config = dict(
    num_hidden_layers=12,
    num_attention_heads=14,
    vocab_size=12477,
    attn_scale=0.125,
    tie_word_embeddings=False,
    init_std_down=0.0,
    learning_rate=0.00083,
    beta2=0.98,
    warmup_steps=329,
    decay_fraction=1.0,
    final_lr_fraction=0.1,
    max_seq_len=2048,
    doc_mask=True,
)
MLP neurons of a small language model. Each row is named by its layer, matrix (gate and up: input weights) and neuron, and shows model dimensions 496-559. Each number is 200 + 20 x the weight over its row's rms, rounded and kept within 0 to 999. A neuron's up and down rows have the sign that makes its largest values positive.
A block is one neuron, or neurons of one layer that tend to fire together. After each block is what it responds to, as a language model described it from the Wikipedia text at the highest values.

L5.gate176,217,213,187,206,188,210,165,188,209,230,167,200,236,189,239,225,226,193,211,199,204,230,197,183,196,178,177,212,189,232,197,205,202,210,186,246,208,191,159,198,196,220,194,217,157,223,187,202,221,149,220,173,224,206,198,215,200,217,225,197,206,201,208,168
L5.up176,169,227,204,254,204,199,224,186,204,193,167,210,195,196,171,204,207,217,204,167,209,240,233,200,232,172,198,205,207,185,171,198,201,160,198,203,199,203,230,227,220,207,171,214,229,158,210,192,217,241,166,232,172,188,190,237,159,177,193,225,200,212,213,193
L5.gate512,216,189,163,190,188,196,197,209,173,183,189,192,200,234,241,229,164,223,211,186,223,179,204,194,184,213,194,193,195,200,162,172,215,209,201,207,197,210,184,200,231,216,196,210,179,198,189,159,223,222,234,206,219,205,198,215,199,172,212,184,196,189,206,193
L5.up512,210,200,220,190,192,199,198,228,236,204,229,192,225,214,176,206,169,198,211,193,204,219,199,209,207,199,217,152,209,174,224,229,216,199,230,225,214,171,184,208,214,174,196,240,190,217,176,186,202,194,197,182,201,207,204,206,183,211,208,184,202,203,166,204
L5.gate579,196,174,198,226,183,186,191,181,218,208,209,208,212,236,209,191,187,221,183,198,192,165,218,195,207,204,195,215,192,201,191,181,227,199,176,198,198,211,205,187,224,209,214,212,196,144,251,221,215,222,176,221,216,220,202,246,170,193,193,223,188,230,210,176
L5.up579,175,201,186,172,179,207,181,186,252,174,240,179,207,212,213,201,207,196,184,205,250,216,196,201,167,182,156,199,219,216,172,202,204,209,236,208,207,213,237,176,195,188,200,238,221,205,189,189,198,187,208,217,227,174,193,211,218,197,207,212,184,240,222,149
L5.gate705,186,177,186,180,191,192,174,174,200,236,165,162,201,181,205,162,208,146,208,213,218,236,184,197,198,201,172,241,227,159,195,215,198,195,185,181,192,218,182,195,211,200,189,202,204,209,218,174,247,221,188,223,206,203,252,227,236,217,224,200,195,200,195,198
L5.up705,204,214,235,190,237,204,196,156,190,220,208,233,207,194,232,181,241,171,187,209,218,224,229,191,188,212,197,182,175,183,209,180,235,225,240,199,181,202,188,174,216,198,177,213,208,182,198,192,209,196,195,194,222,199,225,221,200,196,167,211,166,168,233,181
L5.gate728,195,239,169,235,196,158,206,198,201,188,187,163,192,155,205,211,203,213,203,146,195,205,202,199,201,211,192,224,206,153,204,205,218,206,193,195,171,195,191,203,192,205,180,185,208,199,199,180,239,213,221,200,206,178,225,207,194,203,195,213,217,204,206,181
L5.up728,209,238,196,171,226,188,191,191,200,235,208,179,176,198,225,198,204,194,188,246,226,220,221,198,192,227,186,207,213,207,195,199,197,184,181,233,187,225,205,182,219,170,207,198,207,227,227,233,214,219,226,199,193,170,206,200,206,180,195,219,185,206,205,203
L5.gate1113,217,202,183,213,179,210,195,199,183,231,142,212,196,156,213,189,214,164,178,208,200,196,196,149,200,198,205,246,182,191,206,205,188,195,209,198,208,220,230,227,176,220,205,185,193,153,163,227,198,169,194,201,187,206,207,165,205,195,208,244,226,198,223,180
L5.up1113,211,208,194,198,167,169,183,203,203,208,207,204,237,184,207,160,230,173,195,204,192,228,225,201,207,218,209,190,199,196,223,190,168,202,238,201,226,195,179,203,201,224,227,174,179,219,184,181,210,230,185,233,172,163,211,232,196,203,192,221,208,195,226,211
L5.gate1287,167,206,187,235,199,170,219,194,189,180,202,199,218,184,215,221,238,178,211,201,213,235,189,196,215,177,204,204,212,187,200,191,218,224,199,205,202,223,202,201,219,170,186,180,172,184,198,183,202,178,204,155,193,171,196,231,208,164,176,197,222,220,215,207
L5.up1287,151,222,203,215,189,231,209,211,158,216,191,188,202,183,188,181,196,155,214,196,218,196,174,198,175,169,206,204,177,193,181,173,213,197,190,228,162,209,198,222,190,198,156,192,184,198,210,183,222,210,152,236,200,206,228,176,210,207,227,230,218,184,230,225
L5.gate1392,216,202,200,222,231,185,195,154,187,225,215,164,211,192,214,145,188,197,191,189,199,180,208,234,194,241,222,187,215,163,208,180,207,192,197,186,205,205,204,231,220,224,204,200,180,236,173,207,229,193,225,176,209,169,198,211,203,219,209,197,218,233,212,185
L5.up1392,199,191,171,214,206,178,202,224,195,205,194,167,197,208,189,180,198,201,196,221,214,223,179,193,182,242,183,188,185,157,190,206,200,217,217,223,163,184,218,198,202,203,209,210,156,155,197,230,198,217,223,183,200,184,203,198,221,219,236,200,193,208,214,218
The first word of a new sentence or paragraph, usually a preposition, conjunction or article such as As, A, Although, When; also == heading markers and words inside titles.

L6.gate1006,171,235,216,187,207,190,225,191,171,179,220,206,198,208,182,205,185,205,229,231,189,206,202,190,178,204,195,183,171,197,193,198,230,187,219,220,212,212,223,189,193,223,198,207,183,159,212,178,190,197,180,172,206,233,201,219,188,207,185,202,184,173,201,220
L6.up1006,218,178,186,213,176,219,229,205,234,230,190,208,201,153,198,235,242,192,196,214,190,219,199,221,192,203,147,174,184,229,189,180,198,234,176,184,209,187,182,170,177,178,203,189,206,197,188,177,221,206,226,170,171,187,173,212,173,191,184,205,185,192,197,214
L6.gate1394,196,189,201,215,210,171,199,191,222,179,202,178,198,190,179,187,183,176,195,204,221,224,215,214,205,210,190,213,179,223,197,188,192,186,225,234,213,234,195,195,161,221,186,190,210,164,205,196,201,175,217,215,193,202,149,218,181,139,196,206,161,193,185,182
L6.up1394,217,216,186,212,214,192,190,234,175,196,172,216,213,181,226,223,190,165,181,190,210,202,200,187,211,162,139,196,182,165,205,187,219,183,198,175,225,173,218,191,228,223,168,182,202,193,195,216,185,166,197,173,192,190,193,181,175,200,210,199,220,217,203,208
Final word pieces completing a verb (often transitive, just before its object), like hel-ps, conv-ince, en-able, requ-iring, with some nouns and adjectives.

L5.gate60,213,186,212,211,219,214,206,228,207,190,185,181,228,214,213,202,224,160,145,174,195,218,165,218,203,211,159,206,172,194,198,211,188,163,204,204,229,197,195,189,168,234,221,190,188,207,200,259,204,192,158,200,169,200,202,214,222,211,221,193,202,197,212,163
L5.up60,199,171,224,192,219,220,171,171,212,175,222,223,192,250,181,222,191,178,193,228,181,192,165,223,221,199,185,232,199,198,219,218,224,204,179,182,197,190,194,202,218,186,209,199,206,220,207,211,219,150,211,194,196,157,214,225,193,194,225,196,212,189,211,169
L5.gate265,195,177,174,230,226,208,182,247,205,184,209,186,211,233,167,201,200,203,212,214,204,227,182,196,207,234,204,175,231,200,182,202,192,199,197,187,221,215,192,182,192,213,230,198,226,209,195,216,206,182,179,202,186,212,202,219,231,186,211,207,207,214,193,191
L5.up265,223,171,186,190,206,193,174,206,196,191,185,222,227,218,194,237,246,235,205,193,185,213,177,211,195,208,172,213,207,200,186,212,215,203,202,213,219,204,217,224,196,210,215,207,208,186,214,184,190,192,184,188,175,211,193,222,195,202,225,225,213,217,168,164
L5.gate324,216,233,197,202,180,193,201,224,208,185,216,176,188,217,185,181,170,178,221,220,215,200,184,164,209,200,188,197,203,190,212,198,194,207,181,172,163,223,205,160,195,194,228,187,171,176,230,236,201,194,180,216,196,181,170,227,189,209,218,249,201,218,204,187
L5.up324,189,161,149,218,195,193,226,192,186,190,233,196,235,160,186,209,199,195,182,202,210,202,196,200,197,183,185,206,240,214,191,191,239,208,197,214,209,203,197,180,204,201,185,184,150,228,233,202,243,176,224,207,222,190,215,194,230,246,178,199,199,218,190,195
L5.gate388,163,187,199,236,192,185,200,203,192,172,213,204,236,228,189,198,198,206,186,230,188,202,214,195,176,203,174,198,224,193,217,195,236,175,245,231,193,191,229,160,221,223,218,230,194,210,210,222,210,191,190,214,170,211,237,163,192,192,212,226,196,204,207,176
L5.up388,210,242,196,210,215,184,213,191,200,192,227,204,209,192,205,158,221,181,215,206,207,198,203,202,182,207,206,176,187,138,189,203,215,178,241,241,202,233,179,185,219,240,206,189,187,181,186,195,215,190,208,213,198,209,168,181,169,194,172,190,230,168,210,159
L5.gate412,168,172,181,202,242,220,200,206,195,200,197,181,176,186,212,230,222,202,203,203,213,179,225,173,226,192,215,210,195,214,219,196,192,205,207,204,219,231,215,211,230,207,202,192,227,191,214,190,194,154,181,183,169,201,189,191,162,160,167,178,213,190,181,196
L5.up412,186,184,207,166,206,210,166,206,221,208,198,207,178,208,199,219,192,215,196,199,183,186,228,204,214,195,218,166,170,224,227,222,179,203,212,190,203,198,175,175,212,189,182,182,212,221,215,203,185,173,194,198,192,243,197,191,151,148,181,201,211,210,205,208
L5.gate754,203,176,188,220,231,178,177,219,192,160,208,205,183,176,206,179,187,186,142,205,210,201,168,190,215,193,183,194,196,158,207,202,208,207,236,188,218,208,185,191,189,200,199,196,212,197,186,168,201,200,177,195,205,210,216,198,216,202,215,206,197,211,177,215
L5.up754,195,187,169,236,223,218,180,230,198,159,197,202,197,213,181,193,203,181,211,234,190,216,182,192,217,213,211,184,198,189,210,215,172,187,199,187,220,202,220,185,203,207,148,179,212,200,190,203,214,191,191,187,209,215,192,204,166,182,211,209,213,240,167,214
L5.gate996,228,225,213,244,235,211,220,190,209,163,189,209,179,196,197,213,206,211,194,178,183,186,167,205,220,208,195,201,201,172,204,213,221,202,233,166,223,204,228,194,196,204,199,197,180,209,171,217,208,215,167,204,171,208,198,187,159,197,194,210,224,214,155,196
L5.up996,194,211,179,198,202,201,225,259,170,213,205,204,211,219,216,171,210,207,171,195,208,223,191,183,208,199,187,205,205,191,204,196,205,197,209,219,203,194,179,196,213,231,174,196,199,191,227,179,213,184,192,233,199,183,172,201,219,166,206,249,197,211,226,187
L5.gate1418,202,200,212,212,187,248,201,174,210,242,209,222,195,205,219,228,224,180,205,203,201,203,198,242,175,198,211,190,201,191,176,222,232,202,211,221,211,196,201,192,173,220,198,201,199,198,200,207,201,215,198,183,203,208,169,216,191,184,216,210,179,208,232,180
L5.up1418,195,171,161,243,219,229,161,197,193,174,198,200,191,178,187,199,234,179,183,192,187,215,195,194,211,257,220,224,191,188,189,210,230,180,193,218,227,199,218,188,185,223,227,176,217,179,186,224,201,162,177,216,168,199,211,215,201,162,187,225,195,205,205,209
Word-final pieces of verbs and agent nouns that expect an object or preposition next, e.g. particip-ating in, challeng-ed Haggin, tal-ent for, produced by.

L7.gate107,219,191,209,221,192,199,180,216,215,220,203,209,203,203,189,202,204,185,205,138,218,203,232,203,174,183,172,213,197,203,163,183,233,180,217,219,194,189,221,193,138,204,177,170,203,191,175,183,196,195,192,201,223,177,213,220,252,208,206,224,196,225,198,226
L7.up107,203,178,195,221,114,216,186,229,229,231,205,196,245,203,226,240,178,187,185,195,183,183,217,207,206,215,220,185,234,179,214,208,238,214,212,182,213,177,229,226,219,205,192,179,196,174,202,208,210,215,252,200,201,243,220,210,173,224,196,172,193,188,234,218
L7.gate165,214,187,172,191,181,201,202,214,194,177,176,199,217,190,190,209,235,195,187,178,181,209,212,182,211,211,204,187,189,169,216,183,189,199,221,167,209,176,193,223,197,210,171,187,185,198,190,241,209,178,178,198,203,166,187,186,185,212,186,176,202,227,189,191
L7.up165,196,199,205,210,164,214,209,199,173,208,193,232,176,178,208,223,137,180,206,202,236,226,189,171,209,194,232,234,179,196,203,192,211,225,183,153,193,186,169,178,180,199,192,195,208,184,216,188,228,189,234,204,199,223,206,196,176,210,217,188,186,182,201,213
L7.gate452,211,189,178,252,184,186,198,192,217,196,179,169,223,176,181,193,223,198,150,217,212,197,203,197,204,225,196,162,184,178,227,206,213,186,209,195,173,212,221,210,196,233,196,193,222,203,216,185,247,186,208,193,183,169,197,181,195,184,213,168,197,199,185,207
L7.up452,206,196,182,183,179,198,198,213,213,177,183,186,185,188,244,211,197,236,191,178,217,191,200,180,224,237,223,207,187,178,178,213,214,191,225,165,196,217,212,192,195,188,206,193,198,176,191,231,229,222,218,193,223,166,183,203,164,211,236,239,200,223,169,225
L7.gate473,214,208,184,214,176,212,183,207,192,182,195,191,181,214,198,153,214,213,209,202,229,164,204,201,181,186,148,204,180,174,219,191,201,174,199,211,222,222,213,184,158,202,177,161,214,167,196,199,234,186,206,199,182,201,183,194,202,202,189,205,177,200,188,166
L7.up473,213,192,181,191,193,245,208,214,171,191,172,179,212,194,204,181,200,171,182,185,231,213,188,186,187,168,232,209,213,165,203,206,207,183,216,176,222,204,214,164,207,231,204,198,233,171,194,195,178,185,187,180,201,213,207,191,191,185,176,190,177,187,228,185
Main verbs naming what the subject does, often light or activity verbs like doing, did, performed, played, and word-final verb pieces such as -ating, -led.

L6.gate32,204,193,164,201,204,164,182,239,188,200,182,182,205,216,233,171,195,195,226,184,196,237,206,186,190,191,177,212,210,218,172,195,247,179,227,194,182,219,205,197,199,172,177,216,212,238,211,169,184,244,201,208,176,228,188,183,221,196,209,209,200,210,202,201
L6.up32,209,214,219,194,178,191,220,197,216,189,188,223,184,188,207,181,277,198,182,207,238,212,214,182,199,238,219,210,218,191,226,213,226,217,219,196,198,200,205,185,167,203,201,185,202,191,181,196,178,214,252,183,229,202,171,198,222,172,199,188,188,193,222,206
L6.gate1497,194,227,216,202,189,247,220,204,182,230,177,159,193,188,199,204,197,214,205,179,231,228,192,199,192,194,227,220,170,174,211,195,227,162,194,203,192,194,176,161,175,169,175,189,228,170,176,161,210,206,206,195,198,184,200,207,224,204,182,219,201,163,223,192
L6.up1497,246,203,156,178,189,202,207,222,201,226,209,184,157,222,175,191,208,227,140,230,192,208,139,218,202,211,160,225,217,191,227,192,208,175,196,191,198,210,183,180,215,200,177,234,187,194,199,215,221,192,171,176,189,170,184,176,191,211,193,186,210,256,202,215
The word "as" opening a clause or phrase after a comma, e.g. ", as distributors felt", "as well as", "as opposed to"; also other connectors and table cell separators.

L5.gate630,200,186,189,175,175,193,176,216,232,206,198,179,169,172,172,225,209,196,211,193,176,197,191,192,234,205,216,195,221,203,187,188,197,188,173,240,187,222,214,225,223,216,196,185,170,185,208,224,197,179,202,219,218,193,161,198,189,210,177,191,215,210,217,156
L5.up630,163,206,182,215,189,218,167,239,199,195,179,204,188,197,203,204,209,183,159,205,214,200,202,206,202,212,208,187,185,187,192,210,160,164,206,231,230,204,226,197,229,192,221,184,183,184,188,198,197,209,204,226,194,205,216,187,192,167,182,165,208,201,208,219
L5.gate727,209,203,145,249,194,199,211,203,210,201,216,172,220,203,186,233,211,202,177,198,198,189,184,226,189,162,157,205,212,189,190,203,223,186,190,197,219,183,180,190,189,171,214,190,188,251,147,178,200,197,189,188,196,216,235,220,231,213,171,220,213,160,203,228
L5.up727,187,163,183,201,173,197,193,217,184,216,189,194,197,209,185,194,191,193,173,206,182,216,159,227,186,214,219,236,223,197,215,196,198,212,183,189,188,211,211,202,199,187,205,224,178,202,202,177,170,202,196,215,175,173,207,205,195,203,197,186,198,223,191,183
L5.gate939,217,200,166,217,211,181,172,179,207,207,187,214,192,216,203,178,201,199,201,217,188,212,203,202,182,197,217,160,211,217,199,198,149,206,202,186,184,197,214,244,202,181,186,170,204,212,210,190,181,209,244,234,186,188,177,162,186,201,157,198,187,191,208,180
L5.up939,191,201,197,202,199,188,193,160,231,216,196,220,187,165,200,234,214,219,176,213,195,162,200,253,229,172,185,215,199,192,215,204,203,189,198,226,194,139,223,201,204,206,227,193,193,250,217,201,194,181,203,185,189,210,213,209,196,194,204,240,186,205,189,219
L5.gate1048,259,203,175,201,203,182,170,201,198,189,215,167,211,199,178,204,199,232,213,199,175,196,174,176,228,219,169,154,176,196,195,201,179,199,198,208,237,232,190,237,193,222,216,201,194,175,154,198,214,185,222,213,170,209,171,213,209,219,207,239,224,214,213,196
L5.up1048,205,164,190,220,202,212,205,216,205,179,186,217,211,159,166,226,200,244,237,196,199,179,182,211,199,187,224,201,172,203,215,233,163,210,186,186,191,194,159,200,166,223,182,189,172,159,171,230,197,217,228,215,194,237,185,211,202,177,219,194,166,190,156,208
L5.gate1051,227,244,199,187,219,224,190,162,181,216,235,200,184,187,185,191,246,226,164,214,173,179,196,170,238,207,213,203,206,207,189,180,180,216,165,206,209,183,219,244,212,204,199,192,196,205,182,225,174,183,223,192,197,203,195,175,212,214,156,183,206,208,206,161
L5.up1051,200,222,192,212,190,226,209,213,183,201,166,205,183,200,213,178,250,185,164,210,164,176,155,172,238,166,224,198,225,204,204,207,200,215,193,206,212,203,161,218,165,214,184,191,185,175,201,224,174,219,205,170,207,213,181,188,204,183,182,163,187,188,211,201
L5.gate1376,189,199,176,176,197,192,220,190,194,214,206,193,173,188,200,183,222,203,213,195,191,217,220,193,195,198,219,186,226,186,201,208,233,211,174,196,222,245,193,228,205,199,207,221,208,203,146,212,171,184,210,181,157,237,241,200,196,174,209,188,208,225,203,190
L5.up1376,199,167,210,172,198,184,199,176,195,222,231,202,228,230,184,189,239,193,163,185,196,186,185,192,199,231,205,165,228,198,185,209,191,230,203,220,175,253,204,179,217,209,215,200,180,214,189,185,207,189,190,209,172,238,205,210,196,166,209,189,194,189,198,226
L5.gate1416,204,175,198,209,169,188,164,204,237,202,219,196,202,196,217,206,172,203,179,186,200,209,210,195,229,210,195,199,190,176,219,191,212,184,208,174,259,221,190,210,181,234,169,190,194,245,197,199,193,192,174,228,174,171,207,193,203,183,221,189,192,232,195,173
L5.up1416,199,176,195,193,189,206,204,222,230,157,211,206,188,212,186,180,219,158,166,184,192,195,200,215,216,205,191,222,202,171,247,192,179,208,181,218,193,195,222,177,181,199,200,216,203,245,225,223,179,206,223,190,180,169,212,196,216,196,198,191,183,209,213,203
L5.gate1452,191,199,220,196,179,205,247,211,183,207,178,218,184,197,177,189,203,215,189,228,231,194,196,212,157,196,226,180,201,220,207,194,212,188,211,222,229,229,196,212,183,186,226,194,181,192,185,209,171,167,186,194,187,187,190,178,168,214,219,214,201,206,204,208
L5.up1452,214,233,196,187,160,205,223,163,195,203,189,182,190,219,196,216,217,149,197,186,198,230,202,182,208,209,194,208,221,201,154,189,205,202,208,239,167,214,188,216,182,178,204,179,209,216,219,210,175,176,207,217,186,182,235,182,235,166,196,182,216,211,227,191
Mostly the word "place", as in "third place" in medal tables, "a place in the team", "census-designated place", "take place"; also name endings and year dashes in tables.

L7.gate291,202,217,192,190,233,176,168,197,241,195,214,185,229,215,241,236,196,194,198,176,192,229,217,183,179,210,210,171,187,164,190,200,208,188,199,208,235,204,183,186,215,228,178,247,209,190,174,175,211,152,163,179,208,183,188,190,168,194,184,196,226,215,210,185
L7.up291,183,173,207,211,157,227,206,225,215,205,226,171,184,189,198,189,200,178,187,215,200,196,194,214,193,214,196,183,229,162,180,205,184,229,202,214,224,215,173,168,195,204,199,203,201,175,220,203,217,211,182,194,198,191,213,213,181,228,179,190,197,217,222,211
L7.gate1235,241,188,207,213,216,213,209,201,250,236,229,154,173,154,211,203,229,185,212,160,202,219,163,176,236,216,196,205,222,160,220,186,192,184,219,225,215,202,203,221,199,244,234,156,179,170,192,208,193,176,192,212,171,153,216,189,187,206,200,221,221,203,206,210
L7.up1235,161,201,171,194,230,227,233,213,180,176,226,148,196,209,215,168,184,217,197,169,175,202,178,183,207,203,189,251,219,153,224,196,208,186,230,222,178,205,210,212,196,208,228,153,205,188,185,212,219,198,222,210,202,181,226,200,208,215,220,225,198,216,213,174
L7.gate1526,218,171,218,212,226,240,206,180,175,229,192,196,194,226,174,187,183,190,186,171,194,186,173,178,224,207,203,208,180,179,228,185,181,179,212,229,202,200,178,187,221,213,213,239,179,188,221,214,237,200,212,180,194,218,195,188,209,166,201,228,202,174,187,170
L7.up1526,182,188,201,198,225,202,201,187,192,174,216,215,207,192,208,231,203,164,183,204,217,195,207,195,209,241,223,215,216,180,174,211,204,178,171,218,173,206,194,221,221,240,209,195,204,178,178,188,210,156,185,199,204,194,209,211,229,243,223,213,180,189,182,226
L7.gate1528,185,197,223,189,199,215,205,210,214,185,201,188,194,178,216,201,211,188,168,199,244,225,207,167,194,187,209,195,190,164,231,190,184,202,226,256,245,221,223,228,198,255,215,151,204,165,208,192,241,221,200,185,173,209,214,174,208,203,165,238,195,199,242,219
L7.up1528,187,221,200,189,225,223,193,198,223,243,212,183,177,183,197,232,209,193,195,184,219,181,224,172,202,213,203,190,199,161,202,176,183,205,207,193,180,197,193,228,191,235,204,224,208,200,185,188,201,180,183,211,198,209,193,240,197,206,196,231,169,187,265,176
Words that open a subordinate or introductory clause or phrase at sentence start or after a comma, such as as, although, while, apart from, starting.

L7.gate260,201,185,203,170,198,189,210,160,202,223,200,166,179,208,206,179,208,212,214,169,184,220,215,197,205,185,183,194,193,227,208,177,219,226,195,163,204,205,214,189,197,197,227,99,195,221,173,223,204,212,223,195,196,188,211,197,176,191,225,206,191,221,207,178
L7.up260,175,169,192,172,229,199,241,176,186,153,179,203,216,190,191,193,226,168,176,198,206,248,223,175,131,211,213,179,226,220,220,193,189,201,208,183,206,213,195,190,160,197,200,203,188,210,206,209,192,218,197,176,207,167,194,216,216,204,178,191,249,171,187,223
L7.gate496,198,222,193,197,181,220,207,212,220,221,176,212,237,227,218,227,183,220,211,193,169,221,214,186,232,201,209,176,198,212,191,207,196,167,190,195,205,240,196,214,200,211,226,210,200,188,208,196,214,209,150,195,193,206,177,206,198,157,194,206,189,207,246,166
L7.up496,228,210,222,199,226,216,206,190,212,204,208,206,193,232,191,206,194,195,210,179,242,209,163,206,221,213,196,188,225,188,210,227,191,228,204,224,198,187,162,147,206,175,201,205,169,242,171,190,171,227,196,232,170,213,160,180,230,212,188,230,186,207,188,207
L7.gate1015,215,212,187,184,238,203,204,229,193,225,209,219,233,196,212,204,191,189,195,182,205,195,177,197,197,225,202,157,179,179,224,210,178,163,195,224,223,213,177,168,195,192,247,177,205,198,206,210,207,233,203,176,178,202,197,210,225,206,205,226,219,212,201,230
L7.up1015,221,189,192,173,182,227,222,197,178,205,248,187,174,174,190,183,203,210,174,219,202,227,211,206,228,233,197,173,160,193,201,187,252,191,178,170,210,188,193,200,212,216,180,169,191,193,211,250,183,185,196,206,212,220,214,207,217,190,196,184,190,233,238,220
L7.gate1257,232,170,192,193,219,259,206,195,180,200,219,166,196,217,202,196,178,203,200,228,211,169,233,190,241,219,215,175,158,174,196,186,177,184,156,219,238,214,189,192,182,211,211,190,183,170,223,188,195,192,183,198,192,172,168,205,229,216,232,207,200,228,223,202
L7.up1257,193,188,216,222,199,205,200,200,153,162,225,181,210,216,189,192,210,224,189,191,242,222,173,204,193,220,188,205,229,224,213,198,203,204,186,241,205,181,219,201,215,202,229,199,195,198,175,215,188,195,178,180,190,164,218,183,203,155,188,172,208,189,202,173
Mid-phrase words inside award category names and competition placings, e.g. Best Actress in a, joint third place, placed 8th, plus number parts like 10,000.